Part of a small language model's weights: rotary positions.
MLP neurons of a small language model. Each row is named by its layer, matrix (down: output weights) and neuron, and shows model dimensions 80-335. Each number is 128 + 32 x the weight over its row's rms, rounded and kept within 0 to 255. Numbers have three digits each.
After each neuron's rows, "raises" lists the tokens whose logits its output raises most directly, leaving later layers aside.

L5.down2157:133107169064106171183142084123129115150071154133119161148069152183126152091126132125162115127145130120211157137060118144136093110186139093103192096138092169133135081137081133168077114157181129115120108180149126114103129143125201064162078135128147142102119116091140083070173142106128104112127126149172150121144135165123123113070123162136136152149072124157135141127193125119099132120125175120100154165141115136108148091136148146121135107117186110159120126136150119118100201131111128160123098133145148131126162111139095096073114131116097184115109130133124121180099122136106159113116124154127148147101113107165115072091144148168127104134174150155228125094136101154151144134146097125234173152075161136114186165135121108089104147130096096107141166127075142123054142149080110
raises: "ati", "onia", "ares", "olis", "ion"

L5.down363:091173078153208162190081102095111112126096120132087140235152109133138113141080162163153157133159097118119127130136131084193161147108136129169117078183079138122122162115142098078103097090100085177106112055171158098152178127114128115118106118107039183119139194190115111107126109106156142130023137109082126188090217133072145067094152086119059075133152215064090124102174104151110166114085164103059162126093159144104164080079112130167081112148154195111116095136139080122145149143155188091136160087110139124156197107089127075161109162147134081132116143048110096144149087101174140163186072141151150145132077127177100126065125104188155152153156117109132123125093120039138126112123146172177102102099177095138075101145120165136076127169162177153140155130145098130128055163114186
raises: "ing", "ies", "y", "ie", "oto"

L5.down2605:130166123172173128163148097080122131137144089142124138112121120092097159108075156077151157146150160153126165103094112102140161057158109177174172102121131134117147153094115081094116081129122134139144126087149083110098181080134187100174075145112092193109129149145127141134230102113110115088152109156150136156088117146148126159087121149110126136114131147144070079124149176111148108138115122119159124120153152064107154101196098128169117149112144159156055104109126165168139169116109156133147098104135150168177142134121121162165145184167190127111096151072125098142115143151097109101151080092141208094138146105207105091088073117185096156123128152086099131058166107000037159075130132123126147117176130129100122109140140117109128098073154105131125167185135137123134104102124184
raises: "ter", "ti", "ted", "te", "port"

L5.down1248:115137113127155132145145117151119139138126105164083100081135149102087198063126112156123130153083094162090128091110081104148189073120137077134152097131087079136117114111105076090135103151140130169103105123171109112208148145114138155132135131132146137096101126114158138108089228142138143149126111123148134097104139155123143089160103114139114198141163102166196121117132151099104093152090169090139064174121104146127192079089156146085153150199118084102126105176104163147154155086101132187179098161147108110140127154134099149120140150167146152138122132068161125111099095188135151092077092089201126126073168144115077169129155125110132193065145080113100132168117138032103144128164099113169113134124087161129140149102102162111108132167127098110109128149121138136146140210123090
raises: "nan", "n", "na", "ner", "ns"

L5.down3043:148155141148073155133157110042129109130088096128102138160072216146114118127105123112139209120088179132136022138145087105109111131150099141145152138105124123149155117105158117150151138113169101118058137142125190150157101201128128125186125070154079083147071159210144155126085172116151154106133108109114184159163159118111089057175093160120130199111119122115126186125076129105101192172150146108169146135061089123169160122155208116154126136109152149159100170144088183096115178147099141133145149122115113103126165126155119124135138152205107067064105101158114098064110135092158170055072210153133167100054073098116078152208107084104131174103151187173101151140082134025144118164141133153093157125102114118124199083082142135120132110134188129117183104126124152136134119125123112
raises: "wal", "h", "so", "cal", "zo"

L5.down266:100097099057090104094084166135091128075155122113126078119121139161129182158186144162116163133111081209178118137159109165104103084106084145186176129115139129123169145118052121174074157122127107147143178078118083131191069111111142173105100158138113119110147102121120096144121087117098156162111106115084153090117113069102138106120131152113165081159160117124144117189138120079215125175154177110141127156055183101140142108116076114182177095133128202132083091113145182139134155110158088109093161083126182140142097147117132107160124165088084128121183095152148102087081122118139138123158099086187129124114089113135122115095108037153114110158064129121159127096125090048083153080116136054093125134102127140198060089145050133116146135154139157125080140114092106119095152174152106
raises: "lla", "l", "ls", "ld", "list"

L5.down555:080131084099118143178144146141149110098167163072129104140124131110139173124158138187098152198131137156115112081069098132121124129135113125184143154097144159108137161150078130091138127110144093124183100077100092163126139102117109151164133169131118137131172097129149147195096112153111145131065124135137164095134052127124030161103119165127138140156124076135084143123118097113152175120132088103140124140118146139137117164164076103141149200191157163101183144164142157199089098045126154081095170110201123151095147134120102087129114185135064187129130117090073117129128164179153175118107056145098109158199130137146132156094151086143204113212149107124153104167142143000106168151098091094153172125119063123163114116153099100129156121133137131074097105123115131104104162124162115
raises: "ld", "lla", "′", "l", "ured"

L5.down2542:228158101059098124151137187108106154115142142121114093097126120104112168104128116141191084091108117169202044119159125137151095117118139131125114160116072071149130183111136149124115156151179123110172164116162122126169139081146069128166145151090063099140151147145162141125147120160176115127084155071175163126122136171140119085076111141116154101147122108187063082161149112149115113131063152099123100089177106105069111094130160136139163095136111167138104121134113142147104181155071125174098176128114163134189144164066110114123079146160139193162129103201149123178145082107087114101125109113078142121109072150123117074129082099095103158122141159088130090140111126070114118114128076125159117093072152145108137121155108188133071148091126127087064098111131126066156110125080147
raises: "s", "ins", "iro", "ren", "urs"

L5.down415:111175156135172147149101123100101130145111106097156154131137156127147079165100132116165083111163079155126164129157130144150113129090161154151169130091103169174087139121123100072144158164143151183145135114145102121115117117109144121128149096096149186089149127152084153136069064194141116103084142142192133116164132231122128150150122122149148125145050104126121155146089044134164148090076079131151158181149148133067093123132171184109103159088123079177121108100140139144178083123128135094134044147118100172167177123116108076099130168101141222125108136076083053157143156089105163153150117169074142145159184150113097118093139134092135136133124130096148128146113112143146111126164158112104137076079131130139139084192103123122092143143142108105122064113085159115065136171147121
raises: "u", "is", "i", "ise", "uda"

L5.down95:158145148091139142111133102127147129110117128237173176128085106088102165179151156139181114184051120148120098171168140065194083088141128138160103133174085069145130150138201153165147197102169111106134140123129079111097052108137142174054160136165110169103125044152184122123133137164164137042094128163115193090114106157114190138130147119069165159164127136179134112109078139119084110174136138157085122190165067168187054101082123182142047119114126177128145147166146111157067115134133082100085176158133096111083105122173112129135109054209142091146145028164086101108127148143123046121116180095157060137084194155122142126155119149142204089085072110126170097105117099085141175173096131143144066147137144163171076158161175115140107099108172143134097126155101159099166106128130158
raises: " plays", " attempts", " uses", " acts", " plans"

L5.down1110:083107111127182144104093162153106120133129129078121131067182097143125073161118183107125141131093085151154139076206105086162152149095166105125094122164142172142112087139125141121094111160115153130128131113154079140144121115189136090155139130098160078107109068173094175126081141187231161064114152139142150098130173117120064150136150111113113194107148090116094106130167152121112086045138166114100146151187161123130086173125130164166114163121123131142077106070085159161144118063166125145098105095119076152136174117073130159092181143159085134183132103071103108162094137106167096115108132136092117173133091165063151142066119090137143114160144114171135103090079155107107103082137153090142162106104128117106078104143095222135050155170155078142122091071162150128089117130163115
raises: "u", "uts", "uge", "oga", "ua"

L5.down2912:090154175108149103137136194131127098086113154120138154190165166092173166111114132111171063133109074152141146099123152111186119112175116069106138156086178153145087133114107137155147105131131090122124113152112106109145115093134101152135093137111134152094107093176181128167115194137164107117115170129159102113109189129091088058129144135144112123219115094123158153155134124143128154137124128100176098112103119132106102117104096087145110114179144145143097067134125149125117149083138138206104078157121128119151155118178130140084140136158103125163025151058130161119138113119133162131107151070144095136135098149112134066113132118059158125130116122169081127112109117055123110074107119086131122128140124177147146139165167169118157133085142101150091153076102139133113127127121128
raises: "ns", "n", "nd", "gy", "nal"

L5.down1367:089142190113149088126188127129126108188133126144116124149152142117106132084131138138153143146103094105128109171111152089112188191143160117107186089081063127129132125125087077138176060079108089155070181125130128112105095121124180108092132117105148101144144197093129156111162127072174126138136114160154133142128105113170183132191125134071078100162150147104191091131101148145160080151091105111151158140110157091075129151138132153093112101164158180164122124163121063116155135132128098107080113122135134132134100082054157122142127091173114070142156151144123103189084123119120157144113156122130132087151128136125057111150140089104107128117106134125138136187162171185152095055160063127107116137123089156133039133148128166099115098134151156145160071149151137065081138164108105
raises: "er", "ering", "ed", "aged", "ers"